Part of a small language model's weights.
Size: vocabulary 28790, 89.1M parameters.
Training: a variant of Adam for these matrices, 900M tokens, 13733 steps.
MLP neurons of a small language model. Each row is named by its layer, matrix (gate and up: input weights; down: output weights) and neuron, and shows model dimensions 384-511. Each number is 128 + 24 x the weight over its row's rms, rounded and kept within 0 to 255. A neuron's up and down rows have the sign that makes its largest values positive.
After each neuron's rows, "fires in" lists the words (lower case) most often at its 100 highest values on Wikipedia text that the model never trained on.

L2.gate232 [144 147 152 149 113 177 111 142 161 103 120 177 107 120 109 122 130 156 153 124  96 157 124 144 159 134 117 167 154 146 123 110 120  98  78 142 116 150 142 114 132 133 133 153 141 136 120 114 134 137 163 132 155 102 131 149 130 141 130  82 117 157  76 116 107 126 148 130 130 108 125 131 130 116 142 137 137  79 119 129  86 114 137 127 145 168 130 166 132 135 164 118 170 167  80  70 113 126 154 108 162 110 119 137 167 158 155 141 120 128 122 130 114 130 137 126 149 152 118 113 101 104 125 164 174  95 127 150]
L2.up232 [166 128 123 153 120 147 163 130 146 166 109 123 119 151 119  98 132 124 118 155 110 153 142 159 148 143 139 128 110 121 106  65 100 135  83 115 133 113 180 126 112 123 185 101 111 152 145 105 144 123 145 149 131  68 163 152 137 160 137 123 118 160  79 100 104 102 111 149 124 118 133  99 111 139 146 107 148 153  62 150 116 135 131 150 117 167 108 188 131 110 134 129 167 156 118  85 110 131 131 132 144 131 116 121 127 133 119 134 153 113 106 164 134  99 150 138 120 152 149 152 155 134 127 169 149 125 120 128]
L2.down232 [143 128 130 127 158 112 134 155 109 142 147 113 118  86 158 143 156 132 123  89 122 132 136 126 129  80 134 149 124  90 113 115  91 121 106 156 127 130  89 134 128 140 103 104 156 134 135 121 145 142 156 102 116 125 107 141 139 146 122 123 125 129 125 135 114  98 120 139 103 132 114 132 143 150 128 124 129 112 104 181 100 177 157 109 129 128 133  93 142 141 101 110 123 120 104 154 203 104 165 111 137 135 132 107 130 140 156 151 143 158 111 145 148 131 156 172 128 126 108 128 159 116 109 114 140 116 154 119]
fires in: "of", "about", "to", "from", "after"

L2.gate377 [143 138 107  87 130 114 156  96 135 138 124 114 115 159  95 111 122  77 182 114 110 116 114 128 134 128 136 152 107 121 127 101 124 113  89 157 172 135 142 122 120 137  93 110 181 132 131 103 125 161  82 108 140 142 110 153 134 158  91 163 145 143 143 142  50 109 109  93 143  98 123  90  72 153 135  91 137 129 100 144  72 108 110 139 145 121 141 138 150 144 160  85  84 161 138 172 120 132 112 135 125 132 144 116 135 175 123 126 124 114 100 142  86 147 144 114 110 102  68 117 131 115 135 100 125 156 100 126]
L2.up377 [176 128 138 114 138 139 133 129 134 101 164 114 113  97 169 115 155 122 176  89  94 137 131  91 101 148 125  97 133 120  94 117 150 187 145 137 137 125 127 150 123  99 147 126 127 123 140 142 127 135 156 148 114 134 102 123 122 111 129 110 138 150 115 124 108 116 103 155 113 132 115 139 131 138 112 126 119 140 130 164 103 122 107 138 129 148 131 108 146 137  97 174 129 121 183 141  99  98 117 107  76 106 133  97 162 155 103 143 125  96 162 102 140 117 129  93 168  64 136 222 151 129 155 111  77 116 107 146]
L2.down377 [139 148  94 164 110 135 164 130 143 154 130 111 113 122 123 122  78 111 137 147 104 131 143 140 152 144 124 174 110 135 115 143 119 133 110 152 101 148 128 120 132 150 108 125 175 122  90 113 143 132  99 144 145 118 161 167 137 100 137 147  99 119 116 141 123 111 124 105  91  90 101 111  62 155 131  94 149 162  97 135  91 130 114 121 119 158 125 125 162 157 151 116 130 163 124 140 158 126 153 108 126 130 191 136 101 146 116  91  77 116 131 145  93 123 143 139 120 140 119  69 103 136 123 157 170  86  88 123]
fires in: "to", "on", "for", "in"

L2.gate394 [134 144 130 112 122  81 137 112 122 115 165 114 145 164 125 125 125 112 143  78  77 104 177 142 144 138 104 165 163 162 105 178 155 154  95 177 110  95  83 169 151 128  57 120 155 120 155  99 140 128 105 146  99 120 127 138 125 148 104 102 152 121 178 162  90 101 150 143 156  66 120 150 113 146 141 122 127 143 136 173 111 120 169  77  62 106 152 137 128 163 129 129 138 111 122 128 107 141 149 127  86 140 131  88 149  59 184 157 102 154 170 117 127 134 113 132 129  91 157  85 136 118 119 116 116 147 102 136]
L2.up394 [139 142 118  88 101 140 160 134 108 164 143 124  87 146 162 143 156 117 146 104 111 131 135 129 188 133 111 103 104 111 162 132 121 150 130  80 155 100  99 112 108  78 139 124 110 128 151 147 141 125 147 111 161 130 125 114 112 157 112 144 132 109 136 116  81 174 146  69 149 134  76 130 134 168 131 119 141 155 163 124  61 144 113 131 149 100 105 176 125 156 128 126 127 135 136 141 119 122 102 141 125 106 109 156  81 121 121 111 120  98 105 115 153 141 189 100 124 141 115 106 159 140 145 129  95 219 102 153]
L2.down394 [108 147 109 137 114 167 169 128  87 114 132 125 129  92 139  99  75 140 145  83 118 120 155 115 134 119 151  98 154 126 157 133 120 129 137 158 134 121 125 113 113 102  92 105 129 145 144 127 138  84 122 108 128 139 104 121 150 123 105 179  98 138  98 134 111 132 120 128 168  83 115 131 121 148 143  87 137 171 165 135 128 109 106 139  96 107 116 102 116 135 166 112 138 106 154 149 131 145  73  79 155 167 168 159  82  94 120 103 113 116 165 143 131 177 139 129  89 169 150 158 126 163 141 123 145  78  94 133]
fires in: "in", "served", "out"

L2.gate1226 [130 127  88 145 114  92 107  93 120 102 157 114 132 156 127 153 117 134 122 115 101 151 109 170 143  99 108 107 144  99  98 107 102 103 129 144 164 150 122 107 121  94  91 162 115 155 117 133 123 127 121 132 119 173 112 102 139 158 173 129 176  76 112 142 136 121  92 160 113  62  87 128 139  90 114 138  75 149 142 157  98 120 147 146 106 151 108 154 145 137 132 101 124  98 131 128 163 130 140 125 166 109 123 130 159 101 110 178 151 105 174 103 120 104 142 147 140 144 150 114 137 131  93 121 108 167 130 160]
L2.up1226 [104 160 135  95 155 130  89 167 133 165 141 156 146 117 125 100 101 125 133 127 105 121 119 122 147 155 110 104 125 174 129  85 133 110 185 169 109 165 106 104 158 116 133 112 156 128 102 130 132 171 121 103 115 123 159 104 102 123  80 134 143 149 103 173 137 147 141 139  95 137 126 137 143 110 127 137 175 157 127 120 105 145 112 103 107 119 145  92 108 150 151 123 107 118 106 115 151 110 108 163 150  89 139 145 107 114 108  89 156 116 110 100 117 108 111 129 158 141 113 165 144 179 154 159  89 131  95 139]
L2.down1226 [162 109 104 160 110 122 116 133 160 115 112  97 165 103  89 125 134 128 137 149 110 114  92 132 176 102 146 178 103 126 118 119 172 159 130 143 141 148 104  88 107 166 120 157  76 135 158 109  82 102 188 153 150  82  93 137 138 108 120  95 139 119 145 136 135 144 102  79 112 161 125 101 123 127 101 139 113 104 122 113 154 135 163 137 153  92 107  99 127 135 154 128 109 135 162 138 123 126 132 137 105 131 129  97 148 125 139 131 142 117  97 133 102  99 132 115 167 147 150 105 155 114 105  87 160 135 169 115]
fires in: "june", "november", "april", "october", "july", "december"

L2.gate690 [123 149 108 118  96 101 121  92 119 134 163 150 111 116 113 117 121 137  99 106 124 116 150 116 130 145 136 154 182  99 101 127 132 116 113 136 114 129 121 117  87 128 118 123 127 103 106  83 108 124 134 104 122 116 142 128 114 166 118 173 139 139  79 103 123 164 161 160 145 113 106 151 142 147  90 114 132 132 147 119 102 138 108 138 122 113  99 158  89 109 115 148 149 172 133  94 124 171 115 146 122 105 159 115 155  79 128 146 148 147 154 109  99 138  96 138 138 120 171 110 125 105 129 131 115  84 115 155]
L2.up690 [161 123 105 109  83 162 132 105 111 145 143 136 126 123  99  90 141 114 136 142  98 171 133 131 145 145 151 118 121 145  82  89 133 159 146 134  78 130 116 138 156 129 117 115 110 146 141 131 109 169 135 175 121 118 107 140 121 130 113  91 107 181 113 130 159 134 132 130 138 102 117 100 104 125 117  84 166 193 109 121 134 149 116  86 137 134 154 114 147  99 144 141 128 163 116 109 121 122 145 156 125 105 136 156 113 132 129 171 132 114 155  67 125 111  86 144 101 101  92 151  99 136 145  81 117 117 130 152]
L2.down690 [109 114 106 117 103 108 137 136 148 122 138 112 148 113 144 151 131 126 132 144 123 125 128 156 120 161 138 143 194 173 135 126 126 137 105 145 136 130 140  99  97 127 189 107 125 100  90 134 153 152 156 169 130 154 126 132 132 112  91 163 129 130 129 126 166 113 128 141 110 136 152 147 129 159  80 140 136  87 134 102 155  99 110 150 110 126 125 132 122 118 170 146 133 110 112 133 122  72  99 120 102 128 107 133 140 114 128  87 166 140 151 120 153 160 182  91 140 154 124 168 133 152 113 171 129 124 114 117]
fires in: "january", "august", "may", "december", "april", "october"

L2.gate1619 [151 137 151 113 103 157 180 105 125 121 134 135  88 121 110 139 137 132 170  80 122 167  90 148 110 141 147  62 129 132 124 116  91 111  91 128 134 129 115 124 105 106 133 179 110 100 132 137 101 138 105  98 143  98 137 117 157 124 174 118 142 140 157 110 133 177 100 116 126 116 109 126 128 132 150 148 129 131 143 137 152 136 152 141 165 154 125 152 125 120 136 179 128 123 172  89  73 129 169 136 101 114 131  95  85 128 106 178 128 132 172  92 100 146 135 118 142  87 145  90  89 135  67 114  82 110 106 147]
L2.up1619 [103 132 106 114  99 132 186 126 122 123 127 127 121 113 121  96 125 174 164  94  97 124  85 130 162 156 139 103 110 103 137 105 131 129 140 154 169 138 127 120 124 134 144 122 137 116 103 176 125 165 142 107 128  88 161 141 126 138 134 165 144 142 125 103 142 151  72 104  54 147 112  89  99 106 141 113 138 127 118 134 148 126 122 125 144 128 133 129 130 140 162 186 150 121 164 105  91 121 161 125 150  99 161 113 151 114 148 106 118 151 153 124 129 144 153 127 128  90 137  92 160 112  78 122 121  92  90 148]
L2.down1619 [115 131  83 144 148 130 140 168 136 168 110 114 144 128 147 139  86 138 110 116 134 137 174 128 134 139  87 177 107 172 119 118 151 147 153 134 123 147 117 126 165 125 158  73 114 128 121 113  90 145 138 138  70 120 131 106 125 110 104 120 143 146 110 139  96 107 134 132 113 170 175 134 110  86  92  98 157 133 130 162 112 136  77 128 116  82 103  75 139 147 144 146 127 162  78 162 127 132 114 103 117 126 138 183 174 114  94  85 123 144  99 125  99  93 114 111 134 175 133 138 129 120 125 161 132 137 122  89]
fires in: "al"

L2.gate1563 [129 152  94 160 177 143 130 133 137 111 137 136 138 136  98 104 125 117 104 131 147 143 146 167 109 115 159 109 133 117 108 135  72  78 150 101 142 101 148 120 142 134 153 156 123 124 125 104  72 145 109 165 127 131 114 162 136 119  99  92 111 146 105 162 104 131 148 117 121 128 141 131  85  99 118  89 123 125 125 127 141 119 121 152 120 132 151 108 114  81 148 120 146 141 127  91 131 159 142 125 153  77  65 125 196 127 111 139 132 103 132 131 132 176 118 124 143  94 132 178 116 134 139 130 147 114  99 110]
L2.up1563 [108 109 131  83 114 120  95  98 117 158 106 106  58 159 121  81 153 114 112 113 116 120 142 153 141 124 124 155 133 154 132  92 150 124 133 149 166 133 142 149  97  89 170 119 173  91 120 141 135 121 165 183 115 103 142 150 124 180  82 111 115 113 155 142 117 106 148 148  92 184 125  72 115 156 133 170 113 143 144 146 127 141 134 118 158 158 127 170 127 137 132 153 161 130 141 132 112 138 125 138 149 191 161 113 142 124 152 108 150  97  90 124 112 143 117 112  89 126 108 141 151 147 135  91 126 134 101 135]
L2.down1563 [124  86 163 142 153  96 130 190 142 105 149 110 134 116 143 121 125 122 153  82 152 149 102 135 127 161 131 133 121 124 155 148 117 136 117 110  84 129 134 112 152  92 102 139 144 162 106 116 151 145 129  86 118 105 166 102 145  77 114 119 125 117 136 129 105  73 106 151 142 106 135 163 118 133 130  91 149 154  94 138 118 161 132  93 168 164 157 116 146 127  87 108  92 145 126  75 135 105 105 128 162  96 136 105 137 172 132 138 121 141 102 155 113 107 126 148 127 126 152  85 111 148 144 123 141 117 128 143]
fires in: "with", "to"

L2.gate583 [116 144 146 146 117 127  95 134 170  76 103  79 132 121 148 103 128 169  92 120 161 150 111 126 155 145 113 102 155 133 157 119 114 117 149 125  82 133 170  92 104 111  98 152 184 174 117 130 112 128 112 162  80  97 105 100 149 176 177 152 118 134 109 145 111 152 170 130 117 158 109 109 162 142 134 143  94 113  76 158 110 114 161 148 116 144 109 118 160 119 146 139 145 103 124 115 100 110  93 142 155 118 131 124 152  69 120 103 127 111 130  85 142 121 151 108 155 114 176 118 127 107 112 122 110 176 122 105]
L2.up583 [110 129 124 125 141  92 141 155 138 145 101 130 147 145  90 126 102 121 104 143 131 121 121 148 156 167 145 132 177 128 136 140 111  56 101 167 131 155  91 100 161 103 157 137  97 122 149 117 137 124 138 114 149 131 177 106 107 146 163 136 161 171 105 123 148 142  52 136 165 104 104 149 128 146  87 110 111 177 185 112  95 139 100 153 140 130  77 139 147 137  94 108 139 143 151 169 159 146  84 123 128 144 114 129 138 120 141  80 142 108 162 111 149 115 151 160 126  83 138 159 106 121 109 144 127 137  78 150]
L2.down583 [167 184 116 162  70 157 137 113  88 174 145 108 107 129  67 121 156 142 136 139  97  83 136 135 150 168 107  95 127  91 122 104 147 113 126 124 112 158 126 124 148 110 128 165  90 163 116  90 130 160  81 125 136  70 144 119 146 131 149 144 171 133  95 124  97 138 132 124 148 128 100 156 137  94  99 112  99  81 123 106 101 145 183 163 137 129  65 161 173  93 154  88 175  97 171 110 135 157  71 127 149 141 121 116 108 104 145 129 118 132 130 128  96 116  97 181 166 141 132 101 165 127 118 109 132 116  87 140]
fires in: "june", "august", "october", "may", "february", "december"

L2.gate2047 [136 159 161 108  93  53 167 123 176 144 129 123 123 109 138 110 162  81  99 104 169 149 136 143 114 143 120  86 120  98 139 133 132  92 126 155 146 119 120 151 106 106 160 131 121  98 175  88 118 163 140 104 102 138 140 114 159 161 105 117 147 165 133 148  58 102 165 134 168 131 101 144  89 128 118 155 117  87  98  95 104 119 110 125 145 124 123 126 102  45 168 121 149 172 134  96  96 133 148 146 104 138 153  93 134  61 115 126 135 123 107 108 121 146 160 131 137 127 141 143 155 164 164 128 121 156  85 121]
L2.up2047 [152 157 129 109 118 166 169 138 119 134 115 117 160 179 108 151 146 144 187 178 141 153 118 124  88 112 142 154 117 126 138 107 145 118 156 133 160  84 118 120 135 120 100 157 128 109  91 132 133 128  93 146 130 136 118 107  71 153 105  99  91 108 129 139 125 144 117  92 121  98 149 135 126  92  81 112 130 112 118  92 161 129 142 145 143 157 136  64 102 122 105 150 162 108 132 139 132 111 138 130 157 101 151 110 128 108 108 130 115 142 126 132 134 143 132  84 135 110 146 135  98 164 102 126 154 114 159 123]
L2.down2047 [152 145 134 109 146 102 105 117 187 141 171 159 123 165 105 122 200 172 156 118 148 135  87 120 105 167 136 138 120 136 126 115 119 101 154 147 114 131 157 166 131 126 146 129 129 106 120 165 123 125 150 119 128 180 104 135 130 135 118 158 106 106  88 130 128 151 115 116 142 107 138 166 103 119 105 117 186  84 141 133 144 134 118 130 153 154 139 108 133 113 171 159 139 160  90 145 121 164 171 134  95 102  91 151 119 109 169 146 111 140 155 123 141 171 110 121 125 146 106 164 134 120 136 124 166 145 153 122]
fires in: "is", "are", "become", "over", "be", "being"

L2.gate555 [180 116 134  82 166 104 151 118 130 121 154 147 118 100 132 133 146 115 166  83 119 155 159 175 120 123 126 108 148 140 125 109 105 120  79 121 134 146 120 124 124 100 135 151 151 131 103 152 119 150 112 147  95 119 128 120 110 119 121 118  91 132 157 125  97  93 142 128 123 139 114 134 135 115 101 104  99 121 115 114 172 128 120 115 141 138 122 110 138 101 151 140 161 154 146 114  44 136 132 133  99 155 123 126 131 122 116 163 132 122 210 126 121 181 115 131  94 118 161 117 104 143  89 137  80 100  92 131]
L2.up555 [119 135 119 162 125 143 153 114 133 162 131 100 143 143 118 131  83  84 126 160 151 104  28 104  90 206  73 107  59 149 153 160 111 100 164 111 144 136 122 177 184 108 107 150 109 128 184 142 129 139 133 145 167 108 107 108 102 155 163 132 148 145 137 132 111 131 134 164 118 139 100 109 130 120 129 170 101 116 104 115 145 159 136 157 127 156 126 131 109 173 154 168 151 123 107  91 133 153 146 165 118 122 112 155 101 146 165 122 155  95 109 102 145 106 179  80 190 101 126 106  98 117 148 116 112  94 138 155]
L2.down555 [111 101 112 163  86  92 134 170 151 101 113  87 133 130 144 119 114 138 140 100 136 150 184 127 113  93 138 121 151 146 129 143 122 123  81 179 121 156 137 140  98 144 134 110 138 148  97 147 114 115 151 117  93 166 143 131 143 119 116 127 116 125 113 110  75 115 133 140 116 124 147  76 143 147 141 167 103 137 132 150 129 118  98 137 163 121 141  99 148  91 130 118 107 130  73 135  94 137 116 147 105 135 186 176 133  98 125 131 157 115 140 119 125 163  83 113 147 109 141 154 148 155 139 133 110 138 107 109]
fires in: "al", "kapri", "madrassas", "congress", "abidjan"

L2.gate235 [123  94 115 119 155 132 124 109 145 107 120 168 134 127 102 124 124 126  81  95 124 133 128 123  95 108 157 145 109 131 108 119 135 197 132 148 152 123 158 151 172 141 119 117 119 139 122 171 158 169 155 134 120 141 158 141 150 137 122 130  72 166 104 107 104 106  99 128 120 166 138 124  76 153 131 126 154 130  86 104 138 150 132 162 204 123 108 123 107  84 120 142 161 133 157 119 128 124 144 107 153 151 136 107 197 123 110 114 146 133 131 154  76 181 134 151 136 125 125  94 129 135 103 152 122  68 136 156]
L2.up235 [137 143 121 110 142 133 108 147 166 143 114 147 129 162 119  86 131 121 102 129 117 160 173 156 141 135 129 101 112 144  95  72 134 144 186 117 127 107 113 131 114  70 147 134 127 106 168 137 118 150 139 159  97 104  95 148 159 113  79 127 137 196  87 126 140 130 151 151 109 144 104 119 106 124 141 114 162 137 110 111 152 123 129 127 142 154 136 146 111  66 139 132 154 147 104  88  91 136 175 132 173  91 109 140 152 123 126 188 155 135 122 111 173 167 133 124 131 127 151 148 146 185 112 103 148 125 117 127]
L2.down235 [124  69 158 114 155 140 159 154 148 107 109 152 116 100 161 136 115 116 140  93 108 156 127 128 112  83 138 144  97 145 131 150 126 171 141 133 167 107 121 128 131 140  81 112 121 187 118 152 119 102 159 100 143 113 140 124 110  88 114 117 174 164 130  98  99 115 129 181 116 138 162  93 185 141 118 117 123 160 114 120 150 151  93 106 139 187 108 132 129 143  74 121 115 153 109 107 196 101 135 120 178 139 134 114 122 107  97  97 156 146 119 133  97 114 152 110 109  92 115 116  89 121 120 132 109  89 167  93]
fires in: "to", "with", "from", "and", "between"

L2.gate558 [161 125 129 160 133 126 176  99 143 129 117 129 100  93 128 108 153 118 172 141 100 116 144 183 113 149  98 134 144 132 129 189 130 126 115 192 151  95 148 169 126 162 108 131 143 121 161 111 128 116 151 125 150 125 144 133 119 138 124  89 111 133 123 100 125 106 120 165 135 101  85 147 131 165 135 127 125  99 102 124 148 154 147 131 135 136 155 139 152 156 143  99 115 145 114 110 107 116 103 123 135 140 124 100 112 144 117 131  96 150 125 119 124 137  99 145 138 135 112 131 127 138  88 129 122 129 136 175]
L2.up558 [103 167 145 151 136 110 169 130  80 155 125  79 119 138 161 143 104 136 172 108 124  91 111 143 148 137 125 141 114 128 103 139 138 132  92  98 115 133 118 122 100 122 163 146 133 140  99 163 141 140 131 153 122  96 106 157 128 145  74 114 127 168  90 169 154 165  97 122 114 162 100 119 111 133  95 148 139 111 125 105 101 115 118 164 123 139 108 114 144 179 126 161 147 119 150 116 102 149 114 146 129 198 182  91 145 116 112 159 178 114  85 119 138 168 144 116 121 115 133 134 122 138 138 140 143 149 128 144]
L2.down558 [133 101 105 160 108 153 147 134 128 145 156 140 144 113 115 142 159 124  90 144 100 140 106 133 128 118  95 117 158 111 140 178 143 101 145 182 145 142 126 112 131 120 112  52 175 125 147 146 164 146 154 161 169 143  92 119 113 147 142 143 145 129 124 143 155 139 101 154 157 102 132 156 120 115 161  99  91 127 141 105 153 124 145  86 153  97 128 115 146 106  99 116 164 116 113 167 189 107 180 127 159 148 132 164 111 124 166 152 178 126 137 120 129 132  90 111 113 125  89 173 145 140 123 163 134  92 139 138]
fires in: "in", "to"

L2.gate664 [155 151 132 112 147  64 129 150 159 126 209 150 109  94 125 111 160 134 155  95 149 143 136 152 109 132 125 135 123 151 124 122 102 138 135 110 127 118 152 132 139 161 138 140 135  92 103  82 171 110 117 148  85 123 129 135 103 114 136 112  85  85 149 135 142 108  90 124 147  99 116 139 121 148 154 143 112 154 141 145 112  68 127 127 105 130 144 129 120 146 138 156 125 133 175  94  84 136 153 130 120 148 113 109 159 142 152 122 117 111  89 170  99 153 130 129 109 129 151  94 132 152 154 135 109  85 146 155]
L2.up664 [128 115 138 121 147 127 145 133 184 107 116 101 130 119 109 181 111 154 142 125 125 150 121 138 132 172 176 129  85 127 133 123 105  83 119 111 154 167 134 106 147 182  86 121 106 131 155 121 143 142 137 156 135  90 142 130 140 133 126  79 127  87 131 136 106 126 147 136 133 151 112 120 122 155 137 189 101  56 147  97 149 117 131 104 145 123 124 132 150 133 125 137 170  96 135 104 129 142  85 126 110 176 118  85 141 151 136 153 159 136 157 108 130 100 105  73 175 121  99 142 187 145 116 119  88 119 140 125]
L2.down664 [115 123  85 103 103 122 104 114  91 133 130 121 125 170 114 140 137 139  79  96  91 103 113  88 148 126 121 148 124  90  77 127 119 162 109 103 117 182 114 124 136 140 126 112 124 126 123 111 181 137 161 106  93 114 132 150 158 175 147 153 109 133 117 114 110 128 135 103 121 141 142  87  95 129 152 112 140 127 121 153 127 155 177 151 136 173 149 102 142  83 152 115 131 166 159 135 172 119 151  93 145 112 126 118 117 114 153 160 144 168 113 132 120 164 122 136 124  69 103 157 105 132 161 146 117 133 117 124]
fires in: "as", "at", "office", "church", "for"

L2.gate447 [124 149 147 111 159  74 142 128 161  91 169 127 109 119 149 153 149 110 123 139 111 115 118 130  96 136  66 109 132 149 113 176 102 106 121 134  77 121 127 144 127 136 128 167 129 143 137 110 129 105 179 114 125 121 101 100 160 121 134 107 145 148 125 110 109 152 169 153 193 109 118 129 184 159 113 117 124  51  84 142 148 133 117 112 149 111 135 157 139 129  99 151 125 158 108 103  90 134 127 139 123 114 147 128 105 105 148 145 126 131 107 107 160 119 103 123 114 127 132 126 169 116 174 153 130 125 119 188]
L2.up447 [163 173  90 122  97 115 104 134  87 157 176 152 158 120 131 145 117 105 139 124 130  91 156 138 150 138 110 132 153 106 115 142 111 191 109 161 140 138 118 149 138 114 101 148 111 116 110 154 115 102 178 119 112 157 148  83 147 150 146 136 146 142 150  90 123 159 113  94  90  93 153 111 149 150 129 100 153 109 142 117 132 122  84 113 108  90 117 148 150 131 100 114 158 120 121  87 109 120 202 107  38 121 118 120  72  60 176 167 118 109 113 140 148 165 117 160 123 132 136 128 131 100 153 130 138 132 100 145]
L2.down447 [ 99 114  85 151 125 173 153 115  86 128  88 106 169 133 119 126  48 117 132 113 160 171 144 153 116 100 133 137 121 108 124 121 160 101 119 122  89 132 133  79 166 119 110 112 129  83 140 134 162 126 146 138 157 132  92 145 109 109 121 145 107 108 118 141 136 119 118 162 148 131 140 123 114 162 142 133 113 205 164 126 123  84 118 148  86 134 148 133 125 133 165 159  89 121 131 118 113 161  94  95 156 129 162 137 147 147 130 158 147 109 133 103  90  96 128 115  98 102 148 130 113 121 108 203 121  82 149 116]
fires in: "of", "in", "as"

L2.gate578 [148 184 176 157 129 146 131 127 135 118 168  93 131 148 121 105 104 127 118  86 146 155 168 120 127  96 125 146 107 123 131  79 115 145 159 180  84 145 102 168 119 135 143 137 144 117 106 146 151 115 144 127 122 113 144 121 141 129 121 149  88 144 120 130 121  95 119 143 143 109 115 122  97 161 170 127 139 145 128 171 102 140 114 141 155 128 132 122 100 113 160 134 114 119 130 103 132 144 166 103 128 113 102 155 125 101 135 113 114 156 174 136 119 137 113 131 103  92 155 121 148 134 168 138  85  80 103 116]
L2.up578 [149 128  97  87 142 154 198 140  95 124 123 104 149 116 143  88 142  74 128 141 138 139 180 139 134 179 129 157  95 113 109 118  91 140 108  97 136  91 112  99 129 129 134 124 126 107 152 122 132 126 113 156 124  99 117 168 118 155 116 120 145 103 110 124 116 152 127  94  89 140 158 117 137 148 120 191 108 155  64 126  84 126 121 117  71 128 169 125 131 132 108 150 172 147 134 150 149 127 109 143 156 138 157 121 121  77 128 137 164 134 107 169 153 168 140 125  99 141 107 108 106  88 112 115 156 138 106 149]
L2.down578 [125 129 137 125 130 149 146 123 165  85 105 139 117 135  91 133 143 146 106 100  96 149 160 131 124 108 117 109  92 137 128 116 141 117 112 161 101 144 109 139 136 130 123 100 143 116 142 101 135 119 135 162 166 119 145 119 181 105 127 166 128 156 164 122 134 109 151 143 150 127 114 124 107 118 120 122 143 144 155 149 104 141 139 109 151 109 122 140 146 167 139 117 151 146 134 117 147 166 154 107  96  85 136 154 153 115 100  99 125 173 136 145  79 137 119 126 128  95 135 142 137 144 131 156 118  93 109 140]
fires in: "in", "on", "of"

L2.gate1113 [ 91 170 131 149 110 164 168 142 114 149 152 114 113 161 123 129 138  91 145 128 150 154 159 175 102 117 112 131 104 108 189 119 155 153  59 140 113 124 116 118 106 145 120 128 152 112 133 150 121 134 114 144 112 140 176 144 144 157  74  95 113 115 128 109  86 122  88 177 126 102 100  88 119 144 119 131 166 167  77 157 132 144 126 117 112 137 120 101 115 115 160 120 156  67 109 118 101 143 137 114 138 130 108 114 105 139  99 147 109  90 149  99 160 170 111 114 106 162 162 158 116 169 118 111 139 179 160 111]
L2.up1113 [139 112 120 152 110 154 163 111 157 143 106 122  88  86 127 122 110 127  96 159 114 147 181  98 113 121 104 116 132 152 132  86 115  97 167 116 128 127 131 108 162 121 110 123 138 141 147 152  99 171 131 175 123 147 178 119 144 140 101  97 133 152 126 119  71 134 156 158 140 124 119 120 109 132 120 194 106 119 102  99 156 136  41 104 115 118 120  84 130 122 126 104 129 120  93 114 147 135 111 147 151 174 116 104 156 127  90 153 157 104 181 108 146 166 131  97 131 116 152 157 149 172  84 144 112 146 133 132]
L2.down1113 [132 107 127 128 150 127 153 131  99 214 149 105 164 146 180 121 116 122 118 117 129 177 142 113 104 144 107 108 151 136 151 121 131 127 124 160 122 136 128 121 142 107 117  88 126 132 152 137 130 129  99 156 175 147 152 126 154 124 178 141 117 108 102 156 127 105 164 126 138 158 108 135 125 142 149 139  90 167 109 141 116 139 137 129  77 139 117 168 128 137  81 129 151 146 148 127 111 102 136 128 128 116 163 107 128 140 122 109 145 118 106 142 130 127 161 160 131  95  89 149 158 121 137 122 159 166 131 142]
fires in: "for", "by", "in", "on", "at"

L2.gate706 [171 140 113 162 164 107 124 107 183  99 164 110 115 140 115 137 120 136 101 155 119 131 122 133 119 107 119  97 135 116  96  63 160 103 125 150 133 100 110 141 119 130 163 126 149 128 115 122 123 125 116 125 113 155 111  93 145 112 136 141 140 152 134  95 105 103  97 158 128 104 125 126 104 127 171 145 120 142 108 135 100 125 104 132 109 104  91 182 154  97 126 121 129 111 134 102 103 123 153 120 149  95 114 117 173 139 143 153 131 136 127 170 113 117 101 153 132  83 121 171 131 121 134 148  97 172  68 146]
L2.up706 [138 138  79 144 155 109 187 110 121 106 142 111 140 130 136 115  81 116 130 131  87 121 132 134 125 115 116 112  96 115  96 105 126 154 128 162 144 120 112 126 122 115 137  94 143 137 131 122 178 126 138  85 105 112 116 118 130 124 138 173 138 147 103  88 115 119 111 152 116 108 127  95 115 121 156 129 126 123 126 132  97 124  68 115 122 140 102 126 134  93 137 104 102 118 102 140  83  95 131  90 146 134 162  88 189 148 148 117 131 129 126 198 113 140 116 180  70 109 139 148 160 127 113 145 125 163  83 112]
L2.down706 [ 89 147 133  97 131 135 123 148  73 160 130 133 139 116 147 137 126 100 134 105 143 135 145 109 116 147 152 132 125 156 131 146  99 128 139 136 145 136 119 140 131 123 111  99 157 141 151 141 138 134 135 102 128 144  95 103 129 153 114 152 159 106 124 117 168 150 167 119  76 150 130 112 153 142 104 142 125 109 112 153  90 124 135 135 138 152 129  95 120 137 128  94 163 161 129 132 159 153 121 113 146 154 184 141 140 109 134 127 121 135 118 129 101 114 159  87 102 142 134 119 129 143 105  94 150  84 147 111]
fires in: "of", "and", "on", "to", "causes"